config = dict(
    n_layer=15,
    d_model=256,
    n_head=6,
    n_kv_head=6,
    head_dim=64,
    d_mlp=512,
    vocab_size=1120,
    activation='geglu',
    norm='rmsnorm',
    norm_place='pre',
    norm_eps=1e-05,
    positions='rope',
    rope_base=10000.0,
    rope_fraction=1.0,
    qk_norm=False,
    attn_scale=0.125,
    bias='none',
    tie_embeddings=False,
    parallel_block=False,
    init='orth',
    init_std_qkv=0.0476,
    init_std_o=0.0,
    init_std_up=0.0476,
    init_std_down=0.0,
    optimizer='muon_variant',
    lr=0.0019,
    lr_mult_o=1.17,
    lr_mult_down=2.0,
    beta1=0.95,
    lr_head=0.00814,
    grad_clip=1.0,
    warmup_steps=200,
    schedule='wsd',
    decay_fraction=0.348,
    decay_shape='sqrt',
    final_lr_fraction=0.0,
    batch_tokens=65536,
    seq_len=256,
    doc_mask=True,
    train_tokens=345800000,
    steps=5277,
    dataset='wikipedia_en',
)
MLP neurons of a small language model. Each row is named by its layer, matrix (gate and up: input weights) and neuron, and shows model dimensions 0-127. Each number is 500 + 50 x the weight over its row's rms, rounded and kept within 0 to 999. Numbers have three digits each. A neuron's up and down rows have the sign that makes its largest values positive.
A block is one neuron, or neurons of one layer that tend to fire together. After each block is what it responds to, as a language model described it from the Wikipedia text at the highest values.

L7.gate174:547429468443433390495487475511439557509423519539534465481464483467465459430475511560442549474582516503496463490461495414520446456477484553506541477585443436456521480602465547540507519553494478425486542493544494556499525570548494465474479497482503552529511527415399450369508470565453431486507453482450515469439512433550415456549504531455472470440545497481422501458510441437526470543545
L7.up174:483473519459440513481535576470456565399439598562515473534517505493489387449472464486473535470542514537478543421496516551435480496554514508458568437477485433544434528527503598396433529430531530451503452501619526571379549470502471441438469439481507495467570479512427465499510569585506468462531486522445568473531530487532494519540401524486428541488498424530448535495516534540449463527457
Description: Capitalized "In" opening a new sentence or paragraph (In 1965, In the morning), plus mid-word pieces in names and table headers (Y-d-s, Al-b-ums, F-C).

L12.gate27:589497581583481499482480539524445544502498500486495506490534526493556552462574497512492499475574469506473542386408450529475489431521462556457475504477513443532453525569400504540599687455493526503496560514523442395422509525551495586491426549540482501564551512390486523466534535453520467525427471585536453505464481434478523591601446544555497443475564447501501488455411371536425533555454
L12.up27:466490507535396493391498478487464458540550522535467550468532461437495498591488497570432464520499528513468563505587432478605526477566553446479515529429494589523441447453440454481535510449550472566521552521555462426484607455441443499475486442421454541458536464462455495509462415460513476427536572508516476492524435490442501503477536410511445590496464506399462600453460448512521526500524
L12.gate42:502450495491577423476507486515513454538499559486530495493447516484629517574558475457513553405471568592492548532609437560533527465434594504503495539515534464518643573591461551518527499533568485525519555496610453399472541469527442544602563581477451496572594450467508605524387499533628434482466410546442462543509521434459465498620528558593441562412431485496474472488507459440465579491491
L12.up42:502461504522498501503539495411442582497526527513427481558416468467503433441436426593483613549484538505441507453537512679482530519506628495578465511527520417524502533489446394554466522495538453505519481441480551464630468508480579442495508502601466621507512501556478521424502488483578483492442485496541632502498489391412581402488520499496532474489504498558385529432473415573459542578458
L12.gate47:533505554523515510483508466474427443500557561560398513474502476413405551452577484495552477514575548512505504368498551501539462469482524562581545454438466457546548550501514509567507415429439453497403609548460470565522506462561459527470570373488483466545440597488444471494589443533479486586456548596508511560510462487377457482518453520522559452491528428612512432444490486507590431523465
L12.up47:413472550516489496563477464465423538538436556477429496437568434494483578537542436562520483610467550489522510545484443494525516528467509521499530486465503483479597557526528440467506539486552480636521589478475535486502455585496437494489509606400570544481477543482512502466596485537535586519476529494541533474535546456505443352564488553594408513547500538530527456379521558446492547533414
L12.gate105:408497546586525544502504470490510506566438507437493443463409529447497557545467541532438595480465476604485492429529462483394476460501460499459493450593562470550592499430431507465520549540458552543462584534562424432593444519456585557521528497573435539515492545465581522459597487507477444434487510570569565445489534508442552434406523523484522444523534457457572448510456506541538496458484
L12.up105:530496483427537501520520528528466493493500423499441495519392491532463449546453529509446507424625497530544554458582516547479471477506520499347435457498554450609446535424583471399497555521567563455503495509556483408380498447472523489530488480515508495510539474437465470479501489557509489541532486465512617532530519513535491565442515508447540483437514425508509430501591599581587526487555
L12.gate131:545389463424551511517527497544464580533528455511443514504394514467555451510445494513517503473481468547584476460499460519475615582474519499500493393470437448538481460533544579399483440533513528470501543477522520506462469452454545516424576398525497570503473471561498473425462475556429541627551480461501411524476439500511498425465595546493413410504467495582479482409511476523502479576475
L12.up131:478481444669402547593441519546462508495466505518573526537404474553521500505456558527450413536545492525573508460513465518475503532468607502554496493404443566485474534507486537523372532506560560358499503418469523499476408520451548468601464437448520412547560478458498587511461489486493492523469572562481460504515386373537513570452624524371495482524516536494467531514426527492558556484476
L12.gate276:413540529522482528505513592469511501484537497492476504495486500463482430583479534437436425479561476490517529466508486477579469463379474501453514501486392578528484502524494448484492532473484537491497593516591493450509509527533425383490477470609564525554455553577525401534541433503470461495476459534426472589467482498439548442575489512522576453532428470573455476417559584500449473477449
L12.up276:459494502576419541583492583495553420490498462531489536442436502374444524551439516427424392472532551531474521447469395531483471447393554524481465461404475515486471436533575446454513525501457522509505509587500491550520617481523485501488467461593538608463517436465513475487522532543477525577607483471497575580451508490415549481547464487508549377489605512493478534449516517536486518470447
L12.gate281:519618489422477449540475495503451577520490461568439476481492497510461535448459449485452477476604499480518477435515484528586453536500542431530568477432453504540519516482535514510468590430511486523509567519543539425433475531479502577515605511537591385486549582538472440498510557474570511489556470640591525474480522540557530434505505574400527563571531483546530364521466485525514431491525
L12.up281:479504607498508428443481496417475444514461382395467533452407486436545484448625460556524458520484532604470485436515446480410524474485443470486492499468499533541592494506418469463507518453586472531413531550544477429479478480546453479514380458525423635562494486462473489460390449544505520588515444440432588507491515541477470412511470475548439503544444497515471501485522517502514476495502
L12.gate401:400518562460535476463524351411496433496550505630424534493470517537535526494455561552481588528585510526510585401434425577436483437429436571551556557532459447444485456498483554492547522543572559560608594546468517590491476513462507539459539489523477475541567498534447407490459468481477524462503444463555527527487464512563530524456472496503506541473601428576531504477474457526542536490424
L12.up401:437565562564519465474553506519569527498471503586434512458571501502469476546516496481492574401555434466463496387513575515488449508471448459455464472451524506509488473449458537462517577439492559478621605441513508465486519448539492520508579492416581565583508490453494478509391463516447507558526557573471560474423500532463507473427388507523504524481497418404495527487493547472547501535488
Description: Prepositions or colons that introduce an upcoming date or year, mostly "in" after past-tense verbs, such as completed in 1830, described in 1912, or Release date: September.

L12.gate11:464462552526555529540484501503467533436508567493530362454506619478524446335543667509500524502502519479461514439536544447486557523477417451507496451484495493478520424534502454555479483454493486529473457501543483548549367488492569487436401442463490446461506518500490553412544439423475473487583442459616423524460499398412550463559534521567465513550519484554468488540551494461583602484509
L12.up11:514533508472557484447478577513554534545537514494523445449478478545428521434500493487445569565588480438498460517520476390500566487505497442487569498548504419465479418559508455491477509486519478523516449520493377491499431555502488406598444554415419492435521481443499609461464452548625627477616484526519525474443548461537552522462578464462518515497478460480474505454484531457554554484473
L12.gate51:488559455484508531506433573453413455537487567581560433491504492456555634407529522426557504474426496532506564507472475548508511531535479525500539525614544453432534467517520464541540586611475508516527435539505462534546533454491520571568547496501417431514558556492490532472440501455486574487556463481440479517514453450471506530525527488484517555400575547521533519521457500538366450522507
L12.up51:441550517554425509546413507648448540538517571480590471464462395496500532449580479504557497468415431500508500460476537542506500546491417527506433499435490479468524507468529457495490547529434551490491477422508444504548513443426502581507562451502434536499569502598493405538525494500530519432549583500476518449457421457464539454442527503436611524549580554443505602442519444603456605492498
L12.gate143:535566525440467464605463538498458529501496510435531540461509465401530408448531487549636414475524360496573560510540513523529522525472481509420550468579432436496513566424497450528505567475534552572417506419408567534545424468483455507523587480535568532547529517412594436545493458469607438471493449493538467597482453574487573523497532525478444514490538486566537485563528504434550480506475
L12.up143:468531545523438523517611546468475506527607490479496675500600567589520431490470504484433524476488568469478499530452436496476380488531475560485515520512539559517542500426486455487454534476552525518425546502533478459524470408456533515530483542512480431512484579448527606530521475477568504455537517540534526456438551476434553499506461532546372506568539544399605575437548510480471505528490
L12.gate183:546497622547416464506565424457438528523545457499509473516563491535509489641543527460488536481515597533500510543434497515494434557470415577559540441514509533460432444541531543453494443474498524482447448439516477518439559520482531442529543419512496452409535491500453559531558553396478441508507479464479465439557522549513506529384488534445479482643499515524479463501527546544368522502545
L12.up183:537499547466444459505523476449635440540490512522513467387512510560392486535478578535488532566581498498520522528583541534499566541421457498482493473531484498577448528596391534541470395470473546520494511420510502444504604520503398452520422408422466394489485513494423400342545481418487555516502498518592432473578495481497529526478405513462490558543498422485441536512651415473465546548556
L12.gate194:516614558484498457536512521404429447490556487470486504527456491553498462486518585494480493402540549563456528467486523540472537553534537450483449415528412465495537509527456476485535369496421597490486466559467495431603476544506433539537566526476502507465479524516530457462464574480458469565511491368537396454465529537417576515481407505499521429552498514448412611469501427495466498482634
L12.up194:441498530524524503500476514561529566473577584589522565464445411487496445484540532551450468571475472483481588461488483529556541491453519470487528508465413507534480415534438445442546550535501399518576591494441528431497461457510491460590487437657466428466555533525579458370469540548443513460471453525506473541505483466477536435543504553424534514563557579479516549499533470510462498566476
L12.gate307:520485552528482547566487489530431532477520444476487521471444570466546423425463556539573490496555466446542528442470597514582524463412474437477477429451557505560474570454500388511567483547483475474527404511520538511492475548457443492436498497499474480579550609468515546431497429528563526460435578540456493464467575459555502490455541551515501470547512401564512466552372473536455596475504
L12.up307:450538460432490457477555539565580568486465531516569541481474514556437534505552448607496455397502426418482424503520625489506440464409579504533531502442484556539548545478468456482617470589492571523518429499512573533502498501520374500435548533489537430533452431456520527466421493477483496458565566462501529474481506532409566553525394475527586498475478412537516518375478439421488517465567
L12.gate331:467529583548455625598474567535435453558446421438478452468560499476547449514458523507465556571505501474450525428528533555543551509490553551417557440539469493570546476471524492481575502474479431433552539438614531574523498517559516480510459513496479489396437565480503520481499463453497495465525499506559486462448465552474481563392501523481571498556573510562488518453480477551448491496427
L12.up331:488559449518514573481516510506484524566511486392527406427435565509493432511469424498476587498553486527488447543555514522490442408411444527555477553567522499502500545498435495465563570511540500558528473472469550494474554567470482436501450511428428509510522568447489594539550511466503562487462463455562499485448546440531521443559463518491539461455470507450561500518485490582557542492543
L12.gate355:407574516511537490464455548414568527603511552483425511436479491547471509511481602562425461464552495455457465495489485452492621624537496484443483586453485478522540572419558476526490424549527396478543418595450500513460474543503488540533493543538593460513533608548491448476530543499393562439583489549523522493430504526565495595540488510437601418475462476561523528506497487573474477542530
L12.up355:469559482508474512534496513430566523523558564497464502522414575472460563513524491549519493483433563553609477449413520550510530513554576484544506438483553484547533510479516493466523494486535413490539466461556418453475508498549459559456564499499607521427485485553506456510473457521540577473558443488538524381518440550451591525493439517484519497580440482516501569541453498535475585475501
Description: Short consonant word-starts split off as their own token, mostly p or P, especially in surnames after first names, e.g. P(ickles), p(oint), ch(urch).

L7.gate9:473516469472533444412430361465525494495442439445487579454522472526509535457461631520531561501484523495632544486510574509409377529480582499392534639548493519443404466501565483484476447521513511507507477418515478503553403500475596558549464485530482500446494503547462532406536518501526485508429540549538512496436470486556450529432489504555464551471618482473520415441408511586428466487460
L7.up9:532514574494534470538425536549477550538448469473558524548444458567478501503544530462594513542533392446549563513471533507600570511421520565433439503472465474499476500459515480537447626448507463505516500435464591365444575578474551505471564416501472493573459500510475477424432490583424558536503447475533520486567442471402500447487552525471484548543465548461535447570559524542485514526518
Description: Commas right after a noun that ends a list item or noun phrase, as in "cattle, horses, llamas" and "penguins, and seals"; more weakly, "of", "to" or word endings that complete a noun phrase.

L7.gate325:569540422504455432478432480464441551413476566457517451485483538511493471423451475490509535523539429500546500476548466449486527487476478523453495437509527484526424496575505516473557573473480483472490328474439595518493468507420547541519520476589516503389542487466448550513412462657496475467461447493503513409451492492470509550562432467437559590510519499423417509490583499570525518494550
L7.up325:460455525436426600545469551512565542532484407507432466533478453447531381470565556457526517496469566481485427428489536521448476472460496510526470456550501510495441451530547512452569433526503460531527508563486516491522476505490440503455481539534540514501448537514507422442633542445475551504455570545474536496388569492455458573568490466462487599536517569459541450516481519493455457411524
Description: Subword pieces inside words broken into fragments, mostly a word-initial " p" starting past, public, piece, poker, plus endings like Gener-al, Bish-op, far-mer.

L12.gate10:483458508477469503538482490512566475533406468487628470485511540550523548457455536540401505485525510456549495517518530430381474415507437537502518533480399588528526464535473521599549504506531483476511500456474512433485471539331442465527539527481504458457580540505424438544573591508500447551543510598505426540537512520576476547557548551562514561467563461526491477555518470505528485526515
L12.up10:494518530476450471510574579484461434578440464452496448362449431454504496432475486373549515567626518550542548416493467550541434438462472442582493502572562425586456500532486565519474477547535476502443486530521438510492570513527462521453518537565489584422460510431509493523514549476465563509522456560609515474537536480483412565481451459561410498543511455457474383445499572516541528501385
L12.gate26:461535675389524608453398580535496552538513412418530555551483447501485548478530483574500499506493507539452524504452490459543501533434495522475402513475518512515457437580489479528434486517401507484487535500506475469429528524483483567486442559462483604489483457580523491482486487521441542526537501497465550536506541555523483525510450551415386439423517491478416482452523456564564503565426
L12.up26:507449516567537500529482502521462618624515408488563442482460541589505483467492496385480474409563560546522493501519530432492420537441478482535517434471502498524552534604496499501442579457582542525412540492472509532487521510487462514476460446526528458494427481463445425557451503448461478485525651533480521557425420472506543562425550503475471455447451548449595440486462518446549498539508
L12.gate52:522510479554552501464509519534472601511488475549402467488501489511517489457427502579516521455442468470476486458497482469533540475527516450465522466481532472501487487508471488576485595523584619512498596502493488463471450560477555542471467535520437561516436486514417514457563508525478558610568485551566420542436573464619545518529557519472540537597566600440482478471506538488458594505456
L12.up52:447442495505472526576409498515550529438405555484458540517495430421552452494512565463519466534478550453496480481554531428441509549499426622495505516452542516529561581418451608415555479454439482506582442565469427565511508549478483518412521421565601448441401415603467410480570499570494525589537443560462457483520451457487427549428584502566511547485555404495520502464540505481459465480466
L12.gate288:440455494540563418558447476551545432478568626524432506422523489466499530513416379537436501529479500541384483474470457508576530528530564498596488438574494504412583411514584416607476529395512540473485518449466510530594518471470538546484499446446394429505470553587578539466571443470448388525553534540525507605368567512410520554487483502507438489486562596516500542575487487594484532526518
L12.up288:406551535498520547489533586463525525517438518496630551545481463466658486451452437579454433481566534530528472471550510502512504506403554591557504516565469503519543438455476507589502489637526500564540501442538484539457447464481419483519459452459565422548424442521553477515535537452509523473550524547422463576516445493469548519486467488480520502602355487508443456492402597590524493549468
L12.gate291:539475559441447543573526399482527492529473442436514490488471445511603553551505569520554443489491596525506583383466617584508402534443532457445530580476453495501541510446577585525544589515513490481560482439413528557466511421454461565512506475586531540570527483603504517537587493496497518480413519474486512453416525480457488508471576532437386489555508566544444526513457570544506526494386
L12.up291:497498436509533578575519537511434483485513583507537428461493493569523450577501621564478489554509447501526511523516538622496415429534472584497460548501526501483530439532419527470421567488550442415486525498567576546523447537415502491508590512524502520442523461615534469543503491514528431449428509514539464456508520516622579564527426448515502474520544396482554520497532574502545490523511
L12.gate303:511534472468567447410562534429547454651539455444548470521455463569520518474430532502441509487486532464495514399349471467445505507494452534407494507550508495470494535522531544592445517486542554499521450464559560446619489554551466514491544490405510499542467488445531505496543584443430556450462463520356507494454465485440381609525473459503508541489436463447450520484517514508572488478516
L12.up303:548539464462473424467553523488438534479431477540454439519451436509608492528521504505490510554435513532449449483436446544365504547393504459430495470541471535438536528440489466519386528499548514460483442555462511389519514481445471434418491515467475479443466506464558540526531455394480442549492544600503525496521368551459529480510521361467497539534541488447521618600504438532537497500446
L12.gate310:482521518477487469474611510408483474520522542389544422510466504588612441495469499555502471478447446497544572539505500491505523552424556489412500519424477549483469570550524461484563548443485403491512430500411437537443521516561471520471522460506381473491536525465541484525514547560532540614545569486491560546543513494463573531557472514581485485507494481499482393570480540493520422525538
L12.up310:484500479543491421445470492522379508524405526512488463483499528480471493525409559445502494462453439498540429412361497536476456440524497448525470488473546540517487509523570471467452547500558440488549518462424428461452640397512557552588460463535532501559460437564528551473537501463543470501543469451523515491481456497456512515602462351476395573483501510475502504504471491594500522447524
L12.gate395:453598399502571438567491484546470451449510426434503491408480576495540466465440507424594509496439413540543537469515510527559452550520436480602556552497444515484430544588552549414463564357613500530499635493558543416562475555589504542509595454561476515494527459535499566535499477556547483519458372507491459501477488430572555500552509540491434454540402459466542574477496441557497521481453
L12.up395:510495459483529515567490524486503553491500510443535486518476461557538423481488473543552572567514550419563469472501622479489513432553363554548489481625401492471441474583525542550513503529461583535514517520540548550497511591499522495371571357524476432580426519542518531497575466457446563520545467477477470499590549562562552498566497490553448451525565577391546524495566425560493513494480
Description: Commas or linking tokens right after a person, place or company name, leading into an appositive or description, e.g. "Leo Tomas," "Royal Oak, M".

L6.gate22:541562480430506481601546493524530591474504520507510388478544508466455478523508441468485497547600468487560556460540575483533496551576546459612552533513559525543529501517479510461479583574535545564476506537529466540522528495497467504500456490556467472488598512465584459457497435498545408458528361591453563567453523518477597567609516589540496415427567539506500462491591535524479517411488
L6.up22:418436438495598554525527504584584498511549468495497461559508375454560488459522505482455471533578509529493518516529509434542455510581521432506474534524499436519584509453480529553427634647478419518381511474583485483495620568527517529489429568515534450429516422509526504493455512508560488547453503534584529479449560425468454476445487520458521574499525530468505527543572501491472572377545
L6.gate165:481376573609503590543495471496452516491508548480535560471489419513535519537471548457578454559473550523556526540539415560600552473479523567499526621417490467474475484529584515512494475494464499600484543543517451492486471532595473415483536581550542443389552499428508490505542539488606466512483510520457499477550571535403527485463395447523538575497545454571503441491542509367456485486495
L6.up165:469482514551509527558479354609491568498590406552482458545537520500535456573505437519498545541472516478505545590498453498542503465520455526442495519459439493519554523450561521551442505450516518508517389410536495474519477579394472495565513516549466439508526539555503550467411522457517528510517539401510560436490483604429476530514437474476512424466544469490493546542568589458598611521519
L6.gate199:368503480512453511427558517452546539472550520473499397440517451583540534420504491451536414485444484527586487530498524519550493478498431441489484387448566425443453468525504416580464459526517439536550450560481556493470559437440505518553468508464458519446524483517519472500517495601574523448421562405442510473488407502566464454400600395409480530464537494469453464452408512504518482515486
L6.up199:550472482592431458435560537483474563538495461449673518511470568514505525465541418578581506524463527519487584516542580474529419496546524422476546585486461411565492494610506466457479612569550477529494477468467542510474532442461492428594478413483458514473500450564420570560477568495436436539523613531530492505548466557464439505526510540478528518451541482502493656519421512484484497572457
L6.gate275:542496524467553473403453450503489601518441554531511473436567532491594541482458402559501545462567472433398478533521518479552353474460463536376507538476453497435460583530565563512540489516510575519556449598418530477537462562460450453454573469501562505439530431508524493512469633572520529482450452440474497484486529476556527525432468389499414578447464566393511484436552577591581460451457
L6.up275:413478523471575452568544499553508584460563479576513441433523475513548528430599568541437513441564526448527488489527515577508538501393449441429484451460478448498486570505474545512460477490500492523525612501508479493430601531453524539482523469527564417435477418396555330444450550484531587483533412582472468513398444504548504518489585490499478453567519528499434543500549440539486509530518
L6.gate292:450478503494510478546493468435455605481648526630462374541396492480596454508453535536617455448505531513515475520498430579420531579508414452456500534526540483481506507559585527515473486480444524472474472472476521434445441505510403499544421502490537504518442553486479498382557508472483507445447470523626509541545468468556469532442490553391520508532549486496390520447562440611547520484507
L6.up292:404425539527446468460553381461507457537524447514456433513555539490541436547494479570423569576460571448478510534491503510423525516479548507469526484517501452466518445482542556517491573471506465553537571533551446480505461461443498438496411441496416579646541489516560464594521516490527408553599421492565509457563582390513586462488541480486447527637562401508552488567513516491539531502520
L6.gate334:398477483530480458497483446503399535486454476518420475446504520480496577461480550500567512390382524517465504403470381497510583454523511575484481557418499437575554562444512448450590548479615550479405457521495455442466385538483506428539488509508530480478459543473481465492403480534603532465628473546478493475519492497473458542540486507498505496509436499536643547488429418490436544518570
L6.up334:484505440518441493553527357481507435468533482569508503453570520488496441487477518555353593524464492542448473480499489445494496386539516503484528480445407461426528494506473488569472490541461566503450482538458408501528445463467603457431376524501482480551548513346563434508462522425466527492507421498650517467525437454538514619536483404448504597589498512565558471432476531520515474503371
L6.gate395:511429473511441533501534581509444608488410554517418502474579488567499562511458495512486489476556537556387546399490443447496479452631583668465593456496444475610488497513498505486503522478536526483438549519507412504385503495421513439454498461510398437488551499464480548377526494497472541518504492487488470487546452501411498490566579498488448471385499537478536381499526514559457508510462
L6.up395:435465503467403508440472519421501509578484492510412447494487478485506452477537502531503499496525480542512443452429544567469434465517466544489574563562476570511482459595579478535520562462493536468503547524509558611463341478470401456593544473580602476479499500435530529433424297491428412486441500548555620452474456503540533450437532605481477504498527473483475431454516428577516574483475
L6.gate408:393493548642541477541407499545481553461430520513457520490474538545530490413526527473501620548558597475532468541523456532560514498474577442553477509495477543543488512576468520437486511511524513517451489552556462417530550511480586495463581522487522549500577416496532546540605484540507474446438470539588532544573476529478406565487471440489510420509461513535563429506457565518412597434513
L6.up408:507455423478527442574504490453520557424481483495536484408540483503522542497531499488457465476447508503528552456571524494590557520501481610512503461564434439412558492489394437525469500491504487470489555488534436495440593564481432463500439434470469507489557560483571425469448490516525502570548499441436462576566518452523558418527508556443529491506414577451506523530488468518531554530369
Description: Short pieces at the start of a word that a continuation may follow: the preposition in or In, in- word starts (in-creasing, in-tersection), and saw, near, how.